From a checkpoint of a small transformer trained on Wikipedia.
Size: width 160, vocabulary 1024.
Architecture: rotary positions, no biases in attention or MLP.
Training: a variant of Adam for these matrices, 178M tokens, 5439 steps.
MLP neurons of a small language model. Each row is named by its layer, matrix (gate and up: input weights) and neuron, and shows model dimensions 48-111. Each number is 50 + 10 x the weight over its row's rms, rounded and kept within 0 to 99. A neuron's up and down rows have the sign that makes its largest values positive.
Before each neuron's rows, "fires after" lists the tokens most often just before its 100 highest values on Wikipedia text that the model never trained on.

fires after: " s", " R", " S", " D", " c", " M"
L4.gate227:54 54 68 44 61 51 47 48 48 49 80 59 47 32 34 62 65 54 38 43 43 42 53 69 58 39 48 49 49 60 36 68 55 56 40 66 60 71 53 38 48 62 29 61 60 53 63 45 39 59 64 56 51 64 56 70 65 58 55 25 49 57 32 47
L4.up227:54 46 40 60 51 69 55 35 60 47 72 51 42 61 52 40 58 44 55 32 54 31 31 49 41 47 55 48 45 46 51 53 59 48 80 57 56 51 58 42 44 50 46 73 56 74 54 29 51 46 70 46 65 50 50 59 62 33 35 51 33 44 61 50

fires after: ",", " m", "av", " ", " N"
L11.gate29:50 54 40 50 59 45 30 56 78 73 49 56 55 37 57 55 41 49 27 56 50 48 38 34 39 29 59 46 57 59 27 58 41 28 37 42 39 62 33 41 55 66 61 27 61 49 50 54 54 49 56 53 51 62 44 60 65 63 61 49 53 55 70 46
L11.up29:43 56 58 50 54 57 53 46 49 36 60 62 50 42 47 53 59 65 42 55 32 47 58 58 53 44 55 58 44 42 43 46 45 39 47 37 46 52 56 48 44 55 57 44 70 69 44 52 66 43 58 64 46 45 51 52 38 57 48 30 47 50 25 73

fires after: " M", " m", " T", " v", " B", " S"
L10.gate32:55 44 29 53 64 47 49 39 58 65 73 64 42 37 49 51 77 49 49 35 55 45 46 51 35 46 65 34 53 56 63 47 59 59 61 55 36 62 49 42 41 59 54 30 33 45 40 55 46 38 67 49 59 63 53 52 58 39 46 63 48 52 50 30
L10.up32:53 57 42 45 36 56 66 27 41 38 41 45 40 49 52 51 65 63 61 56 43 53 55 64 44 38 54 57 48 46 45 61 36 55 55 55 50 55 60 56 55 35 30 38 40 54 46 45 64 52 52 59 47 49 41 50 54 49 56 54 30 57 62 44

fires after: " n", " v", "ol", " m", " V"
L7.gate26:26 58 50 38 44 47 51 64 48 53 43 42 30 50 59 42 58 60 46 57 36 45 35 45 46 29 69 59 52 70 50 57 36 29 33 52 53 60 49 48 51 38 51 50 59 63 59 56 68 52 49 45 53 59 51 56 43 51 62 29 43 45 51 38
L7.up26:46 46 52 40 45 56 64 62 50 59 55 49 41 47 50 82 49 65 43 40 65 39 59 39 54 62 55 59 46 46 51 32 62 54 45 58 61 33 46 34 44 44 57 80 49 54 56 56 64 65 68 49 39 47 39 56 33 54 57 59 60 34 46 54

fires after: " N", " s", " t", " T", " R", " n"
L4.gate84:44 59 40 46 53 56 43 44 46 47 52 58 44 49 50 55 42 54 45 47 36 28 48 59 35 52 46 45 53 69 44 67 41 49 46 51 47 39 39 56 55 59 50 53 38 65 64 56 61 39 56 63 53 76 63 50 55 56 64 31 46 64 43 25
L4.up84:34 40 47 48 51 37 54 39 57 59 49 42 52 46 50 38 39 31 49 49 58 52 49 51 42 54 48 37 36 51 51 59 47 36 51 47 25 56 61 66 56 46 52 56 51 32 39 63 50 28 54 37 66 58 48 52 58 35 47 45 58 55 66 54

fires after: " st", " H", "H", " Le", " th", " h"
L4.gate270:68 73 38 61 38 52 38 49 58 44 51 65 52 56 47 56 54 44 39 46 56 46 57 50 57 39 65 69 43 55 55 57 42 64 50 38 41 67 45 65 63 62 56 55 59 46 70 37 52 37 52 56 48 51 52 53 54 61 53 58 52 57 53 43
L4.up270:44 62 55 57 69 52 50 40 50 78 25 55 62 45 44 44 58 54 49 40 57 67 50 41 32 59 54 50 35 64 68 59 55 38 32 44 30 45 40 52 57 42 36 52 44 71 57 42 53 35 44 31 39 49 44 42 41 53 55 59 52 57 58 57

fires after: " ", ".\n\n", "==", " re", "==\n", " ("
L11.gate437:66 55 54 42 49 38 54 45 67 29 48 41 57 32 31 47 53 61 40 52 58 40 39 47 49 60 30 51 51 62 33 63 56 56 45 59 51 45 49 47 57 69 66 50 46 42 47 49 42 55 43 34 57 78 32 61 27 50 57 43 37 52 66 55
L11.up437:46 52 55 64 36 51 41 37 50 49 64 65 30 37 36 42 59 52 46 40 70 55 60 55 47 51 45 53 38 31 45 54 49 49 38 52 49 33 51 50 43 46 32 40 40 43 49 52 31 45 51 50 51 67 36 53 54 56 65 57 47 40 52 46

fires after: "b", "g", "ra", "r", "i", "z"
L6.gate397:67 46 62 58 70 34 57 56 49 57 51 57 51 37 45 51 52 46 56 52 44 52 40 34 56 46 39 38 50 58 52 57 47 46 44 41 43 56 54 52 51 35 57 52 42 60 60 49 62 57 21 44 47 45 39 40 51 34 47 41 50 47 58 47
L6.up397:43 65 56 45 56 49 53 59 44 46 40 50 50 75 60 62 51 62 47 53 43 49 50 51 55 42 36 44 64 49 39 41 47 59 45 58 28 42 45 63 47 59 32 63 56 61 43 60 32 52 36 48 52 56 51 34 66 52 48 32 33 51 67 36

fires after: " M", " m", "in", "im", "y"
L6.gate86:53 52 53 63 59 57 40 72 40 57 52 63 43 48 39 56 57 75 70 48 53 42 33 30 47 59 69 47 60 59 43 45 49 33 58 44 43 46 37 47 49 45 58 33 44 36 59 48 50 45 65 47 63 54 37 50 52 60 71 61 58 49 69 34
L6.up86:51 61 45 58 42 63 56 65 46 56 75 57 53 49 49 72 59 55 58 57 61 46 53 53 51 34 56 71 46 51 43 44 45 40 39 57 42 51 41 48 55 52 42 47 47 39 48 58 69 47 60 60 51 60 48 55 38 46 66 42 34 59 53 36

fires after: " the", " m", " s", " h", " The", " le"
L4.gate282:61 57 57 68 59 37 57 30 59 48 59 64 53 60 29 50 47 49 56 48 55 47 56 51 42 59 57 48 53 57 59 32 40 47 52 59 59 46 45 52 55 71 32 55 48 60 51 55 54 42 53 64 52 59 52 58 47 42 76 54 28 59 61 47
L4.up282:35 52 39 48 51 58 49 54 49 57 55 63 33 47 45 48 49 41 60 35 48 53 40 40 48 51 58 66 57 56 61 47 53 39 65 58 53 32 51 45 47 68 46 62 60 54 37 65 51 52 45 44 40 49 49 34 42 43 67 47 47 59 57 53

fires after: "0", "1", "2", "3"
L7.gate235:44 46 51 54 40 48 49 45 52 48 33 57 43 53 62 65 55 38 52 71 50 44 52 48 42 43 55 39 44 45 44 33 54 66 44 59 60 36 30 47 37 42 56 54 52 53 61 39 47 28 46 50 58 54 41 47 59 43 59 62 37 46 60 50
L7.up235:51 45 69 41 31 45 48 32 63 47 49 41 55 62 63 50 59 45 39 36 51 57 57 53 42 49 37 44 52 42 37 23 52 53 42 40 32 48 41 48 53 50 45 63 36 52 54 50 55 34 42 54 50 66 58 62 54 42 57 47 61 49 37 39

fires after: "os", "en", "y", "ay", "ro"
L6.gate31:32 49 60 31 41 55 41 41 52 46 34 59 62 29 59 39 48 47 52 51 44 30 36 44 51 58 36 28 51 47 51 40 61 31 41 41 52 52 42 45 51 56 40 46 61 36 61 66 56 46 57 55 66 70 49 49 51 43 63 53 40 45 35 39
L6.up31:46 46 41 51 49 56 36 55 49 44 52 46 47 38 53 60 39 53 45 53 46 38 46 31 57 47 47 46 69 43 37 56 65 36 45 53 54 42 76 27 57 47 34 52 47 57 48 65 57 47 55 61 52 49 57 36 60 56 60 51 51 54 53 46

fires after: " t", " T", "t", "an", "et", " c"
L9.gate446:46 49 30 44 45 42 53 59 50 32 52 51 46 46 45 68 47 58 35 36 40 53 55 72 50 50 46 44 40 41 51 55 46 56 53 86 41 58 42 50 44 40 60 34 71 49 53 49 40 62 58 69 48 35 54 73 56 51 34 46 39 69 56 28
L9.up446:66 45 43 52 44 55 43 35 71 44 42 50 46 41 51 44 36 51 29 50 51 39 56 53 54 38 57 45 22 35 54 50 41 60 32 44 45 50 47 58 51 53 43 53 42 52 55 33 48 63 52 65 49 39 62 46 58 44 60 50 48 36 78 54

fires after: " B", " t", " T", "B", "k", "c"
L9.gate263:47 60 52 42 42 55 44 46 35 46 56 50 59 62 64 57 56 66 35 52 48 28 60 62 42 49 61 37 41 81 57 57 49 43 53 50 53 56 52 55 52 58 60 45 39 56 50 57 46 55 58 56 52 48 63 47 66 64 37 39 43 22 53 49
L9.up263:45 50 60 41 45 43 34 37 47 37 68 39 47 60 42 54 56 59 72 49 60 41 49 55 47 49 56 35 48 46 41 37 49 40 62 57 47 56 53 68 50 47 43 42 52 58 59 59 59 69 51 55 43 52 80 70 75 51 46 57 56 55 54 41

fires after: " w", "t", " S", " res", " cont", " W"
L6.gate404:60 68 46 30 57 45 53 38 53 55 56 61 39 37 48 53 53 46 50 66 59 50 53 63 50 47 64 48 58 52 39 47 24 30 62 60 47 51 41 54 49 47 71 40 49 53 43 64 52 46 64 59 52 57 37 53 38 56 47 49 62 56 56 43
L6.up404:65 38 45 42 55 45 37 54 39 54 44 44 53 33 42 65 37 43 44 46 46 64 46 63 47 56 77 53 55 40 52 45 41 56 49 55 47 31 65 38 57 61 40 56 40 61 49 37 39 41 52 44 47 38 69 55 59 50 34 44 64 56 55 52

fires after: " w", "ri", " M", " r", "t", "n"
L6.gate227:57 57 40 59 53 60 45 48 53 53 43 41 48 56 32 60 55 38 42 55 44 45 55 34 63 53 54 32 65 53 49 60 44 41 69 52 45 52 34 39 52 54 76 48 51 71 49 52 62 34 54 36 75 39 55 71 64 56 53 61 62 64 68 35
L6.up227:39 50 58 49 66 63 70 65 75 66 57 40 58 66 47 55 47 34 42 41 50 45 38 56 43 71 75 56 43 49 57 50 53 42 46 66 48 29 54 45 50 53 68 42 48 46 42 33 43 30 41 45 52 42 59 55 46 48 43 41 63 46 57 57

fires after: " v", " V", " Col", " J", " comp", " Q"
L6.gate378:51 65 55 55 64 48 53 58 51 55 50 60 57 39 59 43 51 61 46 46 58 46 53 70 30 48 61 67 27 47 53 39 40 37 42 65 54 41 34 60 61 50 54 54 56 55 58 50 44 29 55 43 46 76 39 40 57 56 60 45 61 53 46 50
L6.up378:36 52 48 59 52 59 58 56 65 46 50 31 29 68 52 45 60 40 56 31 54 56 41 64 65 55 55 68 59 36 47 48 33 49 36 50 60 32 36 63 53 56 50 45 50 36 49 54 68 43 54 41 61 48 47 52 50 48 46 39 48 25 30 52

fires after: " n", " Y", " N", "o", "em", " y"
L6.gate146:30 62 42 57 53 55 53 48 52 46 52 67 50 55 61 49 50 50 44 47 46 51 55 42 44 31 64 38 52 47 66 44 56 55 39 33 56 64 44 39 57 55 59 48 40 51 65 56 50 65 62 56 56 32 31 46 68 66 76 63 47 25 47 48
L6.up146:60 46 51 40 49 58 47 39 49 66 56 35 45 44 63 86 39 46 63 38 45 49 63 67 56 56 34 25 55 58 54 57 58 43 56 38 52 42 57 58 64 70 59 53 58 47 46 68 67 42 66 52 35 59 43 50 40 49 43 71 57 49 67 36

fires after: " P", " p", " re", "and", "200", "ad"
L8.gate101:45 57 32 58 59 40 36 47 38 65 56 53 49 26 44 57 46 52 48 44 47 30 45 31 30 60 31 70 68 54 48 55 56 46 42 58 61 48 43 43 54 64 41 61 52 43 62 63 45 46 48 58 47 44 49 41 59 64 59 54 67 53 55 48
L8.up101:41 47 51 36 43 62 36 48 41 41 44 43 53 60 49 50 40 49 31 34 56 55 57 47 46 39 51 38 71 54 40 74 41 71 65 58 53 53 48 59 54 47 71 43 35 36 50 41 57 45 54 66 50 40 30 40 61 41 42 41 49 46 40 69

fires after: ",", "ar", " com", "am", "um", "er"
L8.gate244:59 42 63 49 58 66 48 36 52 57 53 70 54 57 57 50 61 48 43 57 47 54 42 41 74 38 44 59 53 65 30 44 49 41 43 37 51 61 45 58 41 43 46 41 54 41 44 54 44 50 52 50 62 60 56 64 55 29 57 54 41 60 45 18
L8.up244:48 38 48 37 46 41 38 56 60 39 51 37 39 68 54 50 38 52 65 67 35 41 43 77 62 41 60 62 40 52 48 42 40 57 52 41 39 60 44 40 38 47 66 58 65 67 49 35 56 57 33 33 51 43 42 46 45 22 46 60 60 46 63 49

fires after: " d", " s", "ou", " l", "S", " S"
L4.gate354:61 60 60 50 59 49 38 46 55 50 65 66 43 61 42 42 50 66 64 56 50 35 51 37 47 50 42 29 54 60 36 52 37 41 40 70 51 53 45 38 39 66 40 41 44 63 52 53 52 21 50 48 67 47 49 62 54 47 59 40 47 75 52 55
L4.up354:55 37 62 59 39 64 52 49 56 59 48 68 45 50 39 48 59 63 42 58 54 57 47 59 56 48 43 54 59 41 49 40 48 32 39 56 54 47 42 58 56 61 47 39 56 43 48 56 53 40 42 29 75 67 35 43 43 51 48 73 52 62 41 47

fires after: "ro", "os", "y", "en", "op", "ac"
L6.gate36:52 69 63 48 45 51 34 40 48 53 49 52 50 44 67 58 49 61 51 52 59 43 34 54 63 44 45 49 42 47 43 54 39 41 64 63 47 36 46 63 55 39 44 56 52 59 72 67 50 57 60 43 59 45 53 53 62 32 58 40 30 37 46 51
L6.up36:38 49 46 39 53 43 37 50 55 48 44 43 59 46 35 50 36 63 61 59 57 42 33 51 60 54 51 41 65 41 26 45 58 34 55 51 62 35 63 44 49 42 54 46 45 41 53 49 57 56 38 49 59 48 37 45 39 42 54 49 51 60 34 50

fires after: "ut", "em", "ex", "it"
L6.gate415:48 54 47 45 53 32 37 54 43 43 45 39 39 65 66 37 57 37 42 35 22 48 62 45 62 58 42 57 46 68 52 40 48 33 37 37 36 54 65 57 37 53 49 39 48 56 51 39 43 55 38 53 68 47 54 56 50 29 49 48 48 49 56 41
L6.up415:40 68 39 55 40 67 66 60 39 48 70 57 47 38 38 55 63 70 57 43 42 47 36 45 41 52 64 41 50 54 53 45 41 68 44 64 63 61 52 41 41 55 38 39 42 41 55 36 50 41 51 47 33 53 48 56 54 45 51 54 40 57 41 55

fires after: "am", " is", "um", "in"
L6.gate210:64 46 62 41 54 59 46 51 42 44 60 54 43 55 63 42 59 54 31 49 42 47 50 36 58 54 70 59 58 39 44 57 44 43 32 57 53 51 44 57 49 39 47 43 45 60 53 45 71 68 59 40 48 51 51 53 46 33 63 53 38 41 50 33
L6.up210:74 52 51 34 51 36 61 51 46 52 51 40 65 36 52 44 39 47 50 60 52 33 41 63 51 58 57 55 47 57 47 54 44 29 34 59 48 45 55 47 36 59 44 39 46 64 46 29 45 60 47 57 47 33 39 55 47 43 67 35 49 34 43 54

fires after: " ", " ("
L4.gate116:52 47 51 51 61 38 56 49 59 34 50 66 29 44 65 56 52 58 37 57 45 50 70 46 52 26 52 51 42 51 41 57 64 44 48 73 56 54 37 61 46 71 61 58 50 44 65 50 37 49 62 48 58 62 39 59 38 58 53 39 27 55 51 37
L4.up116:49 54 60 51 34 61 53 61 46 63 49 44 43 39 47 44 71 52 37 38 66 42 56 31 48 44 60 35 50 53 52 57 53 48 50 47 56 68 42 55 57 44 44 53 54 42 56 45 58 63 67 40 62 57 33 58 45 34 49 49 54 50 22 52

fires after: " the", " R", " a", " in", " of", " to"
L7.gate29:53 53 60 46 39 43 36 52 43 24 50 38 56 26 59 68 26 54 52 56 47 49 47 63 58 44 47 40 55 71 46 68 38 38 44 56 45 66 34 62 67 41 47 52 37 41 64 51 49 36 49 42 43 56 40 53 50 36 45 46 34 60 61 56
L7.up29:57 50 59 36 48 55 51 39 56 51 65 52 40 57 37 55 47 48 47 37 44 66 60 70 61 62 47 51 44 55 61 46 52 70 32 49 46 40 36 42 37 60 50 45 46 71 50 59 80 43 58 47 45 49 46 51 54 55 56 48 58 38 43 48

fires after: "ro", "w", "ar", " |", "ad", "le"
L8.gate377:46 78 51 46 59 68 55 60 41 38 34 46 43 49 54 46 41 67 41 61 65 51 38 31 59 47 56 55 52 58 44 49 62 50 57 38 56 32 56 51 45 52 59 41 37 40 57 63 63 52 58 40 43 48 58 42 40 45 55 58 54 41 63 38
L8.up377:31 55 41 63 48 45 57 47 45 49 49 42 55 46 29 49 60 49 59 35 40 62 44 57 61 52 54 57 43 47 53 45 43 62 58 50 71 41 54 37 59 82 53 63 58 59 52 60 53 60 69 63 47 57 35 37 46 36 59 52 64 53 46 45

fires after: " f", " e", " h", "av", " N"
L4.gate129:62 63 33 43 74 58 36 35 49 39 57 73 40 37 45 54 48 57 46 61 52 56 34 32 36 39 82 55 43 46 47 53 45 46 48 32 45 60 50 48 56 46 53 46 54 44 59 49 48 53 50 59 52 60 71 70 55 65 50 47 37 49 55 39
L4.up129:46 56 48 30 40 45 56 31 54 57 40 37 36 30 59 48 41 50 55 46 49 69 41 44 48 65 37 56 49 70 44 61 62 61 57 39 45 54 58 51 58 50 46 52 58 23 46 52 55 52 48 49 41 60 50 45 41 57 54 55 30 65 47 55

fires after: "it", "t", "ed", "iss", "ut"
L6.gate245:57 58 47 48 38 40 49 70 41 39 53 45 34 37 38 49 54 53 58 55 30 42 59 28 52 55 55 57 44 66 47 57 35 41 57 36 39 37 58 65 28 40 63 53 49 57 64 63 55 31 36 71 56 66 60 60 38 58 50 55 63 47 49 35
L6.up245:58 63 46 42 42 47 73 62 42 61 62 36 36 48 66 61 50 59 44 67 41 52 35 55 44 65 44 61 48 45 75 59 45 56 45 32 62 44 58 55 42 67 36 40 58 60 44 32 46 61 45 58 43 53 52 35 56 56 62 48 59 47 33 54

fires after: " ", " t", " m", " T", "t", "-"
L11.gate64:37 49 45 21 54 59 46 59 57 53 45 58 45 31 70 59 36 52 46 51 43 27 61 66 51 54 38 62 43 43 30 67 37 62 53 49 58 40 51 53 38 40 61 28 31 42 46 45 34 47 48 54 45 43 49 51 53 43 53 42 44 48 52 43
L11.up64:53 46 60 49 54 33 40 47 43 53 67 47 53 38 53 64 50 50 44 59 42 46 51 36 49 43 66 43 38 55 50 29 57 43 47 43 40 50 52 62 40 58 58 42 31 56 48 47 61 62 55 51 52 59 49 74 63 49 41 58 54 24 67 54

fires after: "st", " m", "rib", " n", "ast", "est"
L9.gate384:61 52 40 49 65 54 39 48 50 43 63 48 23 55 39 66 55 43 52 46 34 50 37 54 34 43 51 51 37 59 64 52 53 60 43 28 50 51 47 53 46 59 32 54 54 49 53 47 48 39 65 45 42 45 66 51 54 47 48 37 59 59 48 38
L9.up384:42 67 56 42 75 46 46 55 39 43 50 31 40 69 69 29 58 38 59 55 43 67 31 52 58 60 58 54 59 40 59 58 47 57 57 58 40 46 44 48 46 59 62 55 65 58 47 35 64 51 53 33 46 46 36 42 49 38 47 56 65 44 57 53

fires after: " v", "v", " |", " V", "ra", " re"
L9.gate345:37 60 43 49 54 60 50 56 58 55 48 68 45 48 53 43 59 48 49 52 60 34 52 41 44 42 61 46 46 45 52 46 33 44 39 43 43 39 50 47 53 37 48 51 40 56 52 55 50 27 60 35 74 58 58 54 49 54 76 57 50 36 59 50
L9.up345:34 39 54 50 50 35 43 61 46 52 50 53 48 52 53 64 53 55 59 41 56 58 46 40 51 45 51 68 73 40 61 40 39 62 61 49 43 24 57 70 54 54 71 50 35 44 43 70 52 48 52 43 56 56 43 42 32 61 48 54 48 60 59 47

fires after: " ", "v", "g", "z", "s", "k"
L7.gate66:51 45 73 45 56 40 55 55 37 46 57 66 42 39 62 52 37 52 72 56 59 52 58 39 54 44 55 57 48 68 53 40 49 55 54 35 32 50 55 58 45 63 63 48 46 68 61 48 52 66 35 45 55 45 49 50 60 48 68 60 56 47 53 44
L7.up66:44 40 49 52 52 57 51 36 50 47 35 62 61 48 59 53 52 76 45 72 47 48 55 53 72 55 59 59 66 40 41 55 59 60 60 70 55 56 33 55 44 45 63 43 50 58 61 44 42 41 50 46 44 38 64 57 56 62 60 47 46 45 60 66

fires after: " ", "-", "–", " s"
L10.gate152:41 51 54 58 51 46 53 54 42 48 48 41 48 39 44 55 49 47 44 51 18 36 64 42 31 39 59 35 69 31 47 54 45 52 52 40 63 51 43 54 57 54 59 45 56 35 46 42 54 38 53 58 63 42 65 77 60 40 46 54 56 47 40 49
L10.up152:33 62 54 66 44 46 47 38 58 52 41 48 46 56 39 68 62 66 47 52 60 50 55 69 53 64 42 51 57 41 58 17 40 32 44 57 48 44 36 46 58 56 50 47 56 39 53 67 29 59 45 56 63 56 56 39 67 53 53 48 55 49 52 64

fires after: " b", " m", "v", " B", " g", " pl"
L10.gate414:39 46 34 50 56 59 33 50 57 51 49 74 62 54 36 33 81 52 41 33 49 55 48 41 53 36 48 62 46 47 49 54 56 60 46 38 52 53 49 61 56 53 44 45 33 46 61 61 27 35 67 42 54 45 44 56 47 42 56 42 60 42 46 51
L10.up414:60 33 43 56 57 40 65 41 66 53 40 56 60 57 41 43 55 51 53 56 66 43 64 56 33 45 60 52 47 54 45 46 45 39 48 48 46 40 53 47 25 45 46 43 41 64 42 61 42 49 45 72 55 46 48 38 26 50 67 54 33 56 45 54

fires after: " t", " ", ",", " T", "ly"
L11.gate183:52 58 35 52 49 43 51 43 51 41 60 52 48 48 58 60 52 57 41 68 38 48 76 63 40 43 57 36 39 71 50 58 41 46 41 41 33 35 33 58 48 70 65 53 41 62 53 56 50 44 44 57 60 45 54 59 45 50 53 45 54 51 49 36
L11.up183:58 44 65 45 39 54 36 53 52 46 40 57 50 77 54 39 28 50 44 60 45 45 40 40 41 62 48 40 37 61 73 63 27 44 42 43 49 55 36 68 45 56 69 64 44 75 56 46 56 45 53 62 45 48 52 39 36 50 40 46 53 48 65 45

fires after: " ", "3", "2", "0", "5"
L11.gate35:48 47 43 35 44 76 35 57 61 46 49 56 59 45 61 48 35 48 44 51 45 38 51 60 32 50 45 38 53 37 46 52 38 47 35 52 40 56 37 58 52 44 51 72 48 39 44 52 56 35 78 38 40 65 55 45 56 35 59 43 56 50 68 43
L11.up35:46 35 61 59 43 46 45 40 58 45 47 54 46 53 66 49 50 53 45 67 38 69 48 44 33 55 42 53 44 67 35 31 35 48 59 52 51 53 36 48 55 42 52 71 56 50 58 46 55 57 37 66 61 44 51 40 40 38 59 40 40 41 63 42

fires after: " ex", " p", " t", "p", " c", ","
L7.gate145:47 54 57 46 62 67 56 49 55 42 51 26 48 53 73 50 53 56 46 64 51 56 43 61 39 29 54 68 36 50 42 46 40 60 34 74 36 42 54 44 39 40 61 49 49 56 42 57 53 46 59 50 59 44 51 51 45 41 51 60 38 70 30 48
L7.up145:68 56 40 46 42 52 34 46 72 54 40 45 58 38 68 59 66 55 64 49 50 51 51 41 56 64 45 60 53 39 45 52 44 58 34 52 51 58 50 49 71 62 52 48 45 61 54 29 64 58 61 60 44 62 37 40 36 61 71 64 52 43 62 57

fires after: ".\n\n", " w", " cont", " re", " bec", " m"
L4.gate173:69 63 51 38 49 58 32 43 62 54 60 56 52 33 49 55 70 60 51 46 64 38 42 51 44 47 59 50 43 40 35 38 53 37 61 69 44 60 59 49 47 64 72 42 61 22 54 72 38 43 60 32 57 58 40 45 62 65 39 34 65 66 47 38
L4.up173:46 54 55 61 50 67 47 49 43 43 72 57 49 61 45 45 46 39 53 53 66 70 49 57 48 58 68 39 40 43 46 58 60 58 50 61 42 57 51 49 41 40 34 29 38 48 54 42 64 47 54 49 45 41 52 60 54 43 40 67 30 55 60 49

fires after: " ", " (", " t", ","
L11.gate395:59 73 44 56 40 41 55 58 54 21 53 39 51 49 40 46 47 54 49 36 59 37 42 40 52 52 49 39 64 53 40 71 62 58 39 61 49 54 49 64 40 53 58 47 49 45 55 55 62 47 55 48 37 58 51 50 52 69 44 39 48 60 65 54
L11.up395:52 45 49 55 57 54 89 57 68 40 58 44 45 34 51 46 56 43 36 63 57 51 47 57 44 57 35 48 45 50 32 44 45 43 60 49 51 57 51 39 49 49 23 53 47 48 60 56 55 45 62 56 60 72 44 51 59 45 55 59 51 49 30 51

fires after: " c", " s", "is", "-", "og", "ir"
L10.gate99:54 48 51 52 71 42 58 53 47 49 57 51 34 41 55 45 64 54 42 59 37 30 28 58 29 65 25 41 74 46 26 58 48 49 58 72 53 66 43 57 38 57 52 53 54 46 54 56 68 56 48 45 63 41 42 67 70 54 52 50 56 61 43 52
L10.up99:63 58 51 67 60 36 65 49 37 69 65 50 45 55 48 44 42 48 63 42 59 40 42 56 48 61 39 47 56 50 64 43 52 52 72 54 49 47 41 40 29 58 54 67 53 43 40 60 46 60 60 53 68 42 62 56 71 50 49 56 38 50 59 58

fires after: " S", " s", " b", " |", "S"
L4.gate346:44 60 51 38 58 71 48 37 51 42 50 70 41 57 55 51 32 52 51 48 56 35 27 43 49 48 64 42 53 43 43 43 60 37 45 45 50 34 51 49 51 59 47 45 54 54 73 51 47 34 50 43 57 59 61 50 65 52 56 67 57 55 50 52
L4.up346:54 46 72 55 57 44 35 58 44 45 55 46 54 65 43 62 27 63 64 63 43 41 57 69 65 43 57 50 52 52 36 41 38 47 40 53 62 55 56 36 68 48 42 54 64 61 48 44 53 41 41 33 60 52 48 51 35 54 46 62 41 55 56 47

fires after: " |", " N", " F", "|", ","
L4.gate37:42 44 51 58 58 30 43 33 51 59 63 69 49 47 46 61 33 48 31 48 54 53 38 45 54 50 44 32 34 54 52 62 47 33 28 31 54 68 49 44 33 49 41 33 60 60 67 46 68 48 59 41 51 50 62 64 43 60 46 52 52 41 50 35
L4.up37:56 40 57 30 54 58 55 46 52 41 59 53 53 50 64 31 38 44 50 59 49 45 40 54 44 52 36 54 40 49 44 46 41 39 55 51 57 63 48 53 43 43 69 50 55 54 42 40 59 53 49 37 38 45 35 52 53 43 68 47 46 49 46 49

fires after: " ", "–", "|", " |"
L11.gate128:54 38 42 43 47 47 49 40 38 49 52 52 58 33 53 50 52 46 40 52 40 46 51 47 52 60 58 42 44 61 46 56 53 49 38 42 45 46 43 82 41 58 66 53 57 57 55 42 66 57 57 55 65 61 57 47 35 46 51 43 39 54 34 44
L11.up128:49 46 39 64 46 59 46 41 48 45 55 51 47 46 53 45 58 40 55 56 44 34 50 31 51 51 45 34 58 45 56 31 46 56 33 65 66 46 64 57 63 38 49 56 45 42 55 59 53 60 50 42 59 56 47 63 56 57 34 41 44 34 34 61

fires after: " f", " W", " n", " s", " N", " m"
L4.gate124:47 62 37 54 67 58 57 36 53 45 43 61 31 59 39 55 35 40 58 42 45 30 40 42 40 43 60 30 33 54 55 45 43 50 43 45 60 37 33 48 51 44 27 43 47 55 56 47 43 51 60 48 40 56 47 62 65 43 47 54 38 50 56 58
L4.up124:56 47 53 42 53 38 34 50 45 63 34 51 56 45 59 59 49 43 68 54 43 59 43 59 26 48 45 41 54 53 50 70 45 40 56 56 53 50 52 58 47 55 43 61 50 39 32 45 36 47 63 43 40 47 51 41 55 46 50 68 59 58 60 54